{
  "n_layer": 11,
  "d_model": 256,
  "n_head": 4,
  "n_kv_head": 4,
  "head_dim": 64,
  "d_mlp": 1536,
  "vocab_size": 5025,
  "activation": "gelu",
  "norm": "layernorm",
  "norm_place": "pre",
  "norm_eps": 1e-05,
  "positions": "alibi",
  "qk_norm": false,
  "attn_scale": 0.125,
  "bias": "all",
  "tie_embeddings": true,
  "parallel_block": false,
  "init": "normal",
  "init_std_qkv": 0.0256,
  "init_std_o": 0.00545,
  "init_std_up": 0.0256,
  "init_std_down": 0.00545,
  "init_out_by_depth": true,
  "optimizer": "muon_variant",
  "lr": 0.0086,
  "lr_mult_qkv": 0.4,
  "lr_mult_o": 3.0,
  "beta1": 0.95,
  "lr_head": 0.015,
  "grad_clip": 1.0,
  "warmup_steps": 200,
  "schedule": "wsd",
  "decay_fraction": 0.492,
  "decay_shape": "linear",
  "final_lr_fraction": 0.0,
  "batch_tokens": 131072,
  "seq_len": 2048,
  "doc_mask": true,
  "train_tokens": 567200000,
  "steps": 4328,
  "dataset": "wikipedia_en"
}
MLP neurons of a small language model. Each row is named by its layer, matrix (up: input weights) and neuron, and shows model dimensions 112-239. Each number is 128 + 32 x the weight over its row's rms, rounded and kept within 0 to 255. Numbers have three digits each.
After each neuron's rows, "fires on" lists the tokens most often at its 100 highest values on Wikipedia text that the model never trained on. A number after a token or word is its count.

L5.up826:173129128075071141163094108126162109145113119119100124156172134122191121075162189105085142169141102128176106134162130122131164128139139139119079161065172076103128098122076105148122101116078155100120143095049192106070161104163138119155114183125178104130154072114130138056152146096135116143178090180182137104118095166151122158154155113145100055173119078134163141142135166131118205127111
fires on: " the" 24, " |" 17, "," 13, " o" 6, " and" 5, " a" 4

L5.up776:088162176114202122172185112080085117095146135132074139158135121165098199114142135060111144161108156110113156108200138119121181158129117112180125111137141142126116165098115142132131131102100103072082180047157109070096137087141090177157194088120180150064136129153101176163087148113118154074077100148145075159073128157153127130127124126167112086143122133120135113157130127116152175117070
fires on: " the" 29, " " 15, " of" 8, " September" 5, " since" 5, "On" 5

L3.up867:147186085155124180147134105119120105112118142103144084090167140091122095100173080170133116124157178113133133156164141106143100143130095090138106081150140116036142136139131116118121142165136125113100145111132163188127109078132070117199121150140112100066104135150123101143148074130159145111123161125107130123095155129100131136095152093145136124143176185077033097107113166095130117201140
fires on: "ow" 18, "/" 10, "W" 7, "ain" 6, " and" 6, "-" 6

L7.up1531:183107134095159132108104072119118154202143135127080136124172107090165074128140165074093104095120110081098147108150141120191083136130129076138133141083181125165109105174149099175120059154068110149174147154119091139105097155148070168154134169161136096136087160129077131142129134127081106098182132160127132161178140184101111170156170112151106127143073090128150123159125105055159169125089
fires on: "," 36, " and" 12, " G" 5, ")" 5, " f" 4, " |" 4

L3.up807:079078186154102149108112146113110135136158086131170116130172128187133153140121094122115197153162097106056150130099148152088113117171102108143148153203136060124117157090101143148155140120149080123147170127175151097149108129144116153114190167171119106178132106125162143094106124137150122176128109080089106101078082166127138178126066148142104100188124102162152089125103139181091152093103
fires on: "s" 33, " of" 20, "es" 11, "er" 8, "el" 4

L5.up663:171083103132137125166081079111189150160071062079148127137080137093142123147129132109079174162113141186095097168141102176070037133117149180153122128094169171109135121105115124175138112139111104064116096166112145146105147091143159109167186119066119106121148124156153075101105151105178167093158086151129131078091155194130108133057140115123104098087181154130138097143165131108137148157127
fires on: " the" 42, " a" 11, "," 6, " Chicago" 4, "." 4

L7.up643:147069172102112170131062135111094145101141151142077150178182117105098124112097138176122095093081127088135131118142129178128048116118136113112131202083173176121047140114176170099116105160133128173153160122109172124123101123105092152106122113125132132119117132119143172111146060136139153109070073107122214129111104121144084100108205174130162145115145122145134139124113090139051127144114
fires on: " St" 38, "C" 7, " st" 7, " res" 7, " Pet" 4

L7.up891:149147075117096129104153127093098154126110130112095111083155120090121123075087112139123127113150091154076141061092137184165143108151135106083132149195087139118167088135122119108118096087091116134079158125153213145093179072095051111163152103157136090187150152123133118170175161132126110144167084095126127168135176107149113081176120112142155096065160109112123110138121157126170128167092
fires on: " \"" 20, " '" 15, " (" 14, "." 8, " “" 7, "—" 5

L3.up1144:097127095203153157096074093090093141161091077101146076140087158113134136128122115124195122180089093118110081158126173086175140148138127152094119145077127084087136093176153075140108152127176119130175129103141113101096128148151081159118101158115100116131088154134176133118083177131136105113159138119095171214147089095124126147155067123067195168111128179190100159103111173155125133172135
fires on: "t" 26, " of" 14, "ag" 4, "or" 4, "al" 4, "iet" 4

L5.up343:122167169161163124110128149075145173154090110069137082161114101131137170080115126141099142145129139102180186136120150163096116083076110105151203158114147167144150193112117090089119131065101129121186174133122138117126105129104113165131156096154156122080108171109126100117121144169103172086098148177164059146101096146098182144127119120130105124084130112179110121156106153106057200128083
fires on: " " 24, "." 13, " pl" 12, " this" 8, "," 7, " the" 6

L7.up806:127113137157048089139090126139107161177118116072120149071109098136131160096130095092131162130097134100048134155138165202139114144132152094131099055143127160153197161107129126121145108089089137123097121155126145187146118106140138134131186136126143080148078065145127161125114118111133109164194147125115144163128042088162099054144164114126106096114165167151146151132192139105160159165108
fires on: "/" 19, "ream" 8, ":" 8, " '" 7, " \"" 7, "led" 4

L3.up1337:118132081158095109192103124158125120183129097148157117092141169128112174097128065118155101102145137119126125150144101140152142134056205097110150109117146089102102130154111084142126089179098095110136129088145126175157162110173200093171126109149133118083129147207126147111203128086132128086085186148157078094084118128146101126137155139156055058149150103108086125112099115096066149077095
fires on: " to" 31, " of" 29, "===" 4

L3.up87:142110123146133183178052073140090176129205147105086101124080150101093142067121111097123086150136153103157134098183091104178156175164136178178155140067108094071087121134092099147140111134078168162138086129131149125141124154163169130111111207117173179112121197149143142122143150180116155122126162150117104106072180090113115118104141185163113062059092181122145136108119138096111148170157
fires on: " to" 27, "p" 17, " on" 13, "ap" 6, " and" 5

L5.up317:113037139127124151086141185123172141140120107118166132214115118100079148080145145123125111132147212157168151082158120155091105109096099117143149113122165172106124134076165133148103120096154145116115173155089120133143105036171108177161185102116065119125106137099137111096119128180172095122104144157107115091131123106157104072086134099103136195119100114107162117129086064124112140102085
fires on: " L" 40, " st" 18, " St" 8, "st" 8

L5.up528:174153095175025156127103155104165126118124055105106179155137115087124163101173160133114098072096132182168124178170164197141115144163112134123109092126145106142122091131137159138177172123140097151141139123095092065090090073092137125141098165112090120048118189128154141108100125115188140135111119112105157204082100153122083099146148113146143082100116150140181204161123102132217151077141
fires on: " f" 35, "f" 11, " States" 11, " \"" 9, "b" 4

L3.up1422:151094123146120097141137175073120146118163137080117086100115163113118130153171229112130146179123162134091107100190125082136137192136094123165133099158167182149089126142089114132120148131089124124128154110195074103143090131109083163121127114183128134124064075104125114091128108115087100158127140107121133152103103143152095082187077127122120118132157083162108146132160107108132097105105
fires on: " of" 36, " Ex" 12, " " 6, "'s" 5, " F" 5, "st" 4

L7.up1303:138134152096109132094159166121174124111173128150130153093194142098092123126160102118157167097091171121140149107151142152101107133090145134163106151143153056112164177137121122101105227185104101071094096121204100116126142140146139125115155041128160086121110110110090127139149080121123109151179073133119105055183113140152110138130112150130090123099105161116088121063122130150162157170136
fires on: " W" 44, "W" 13, " w" 5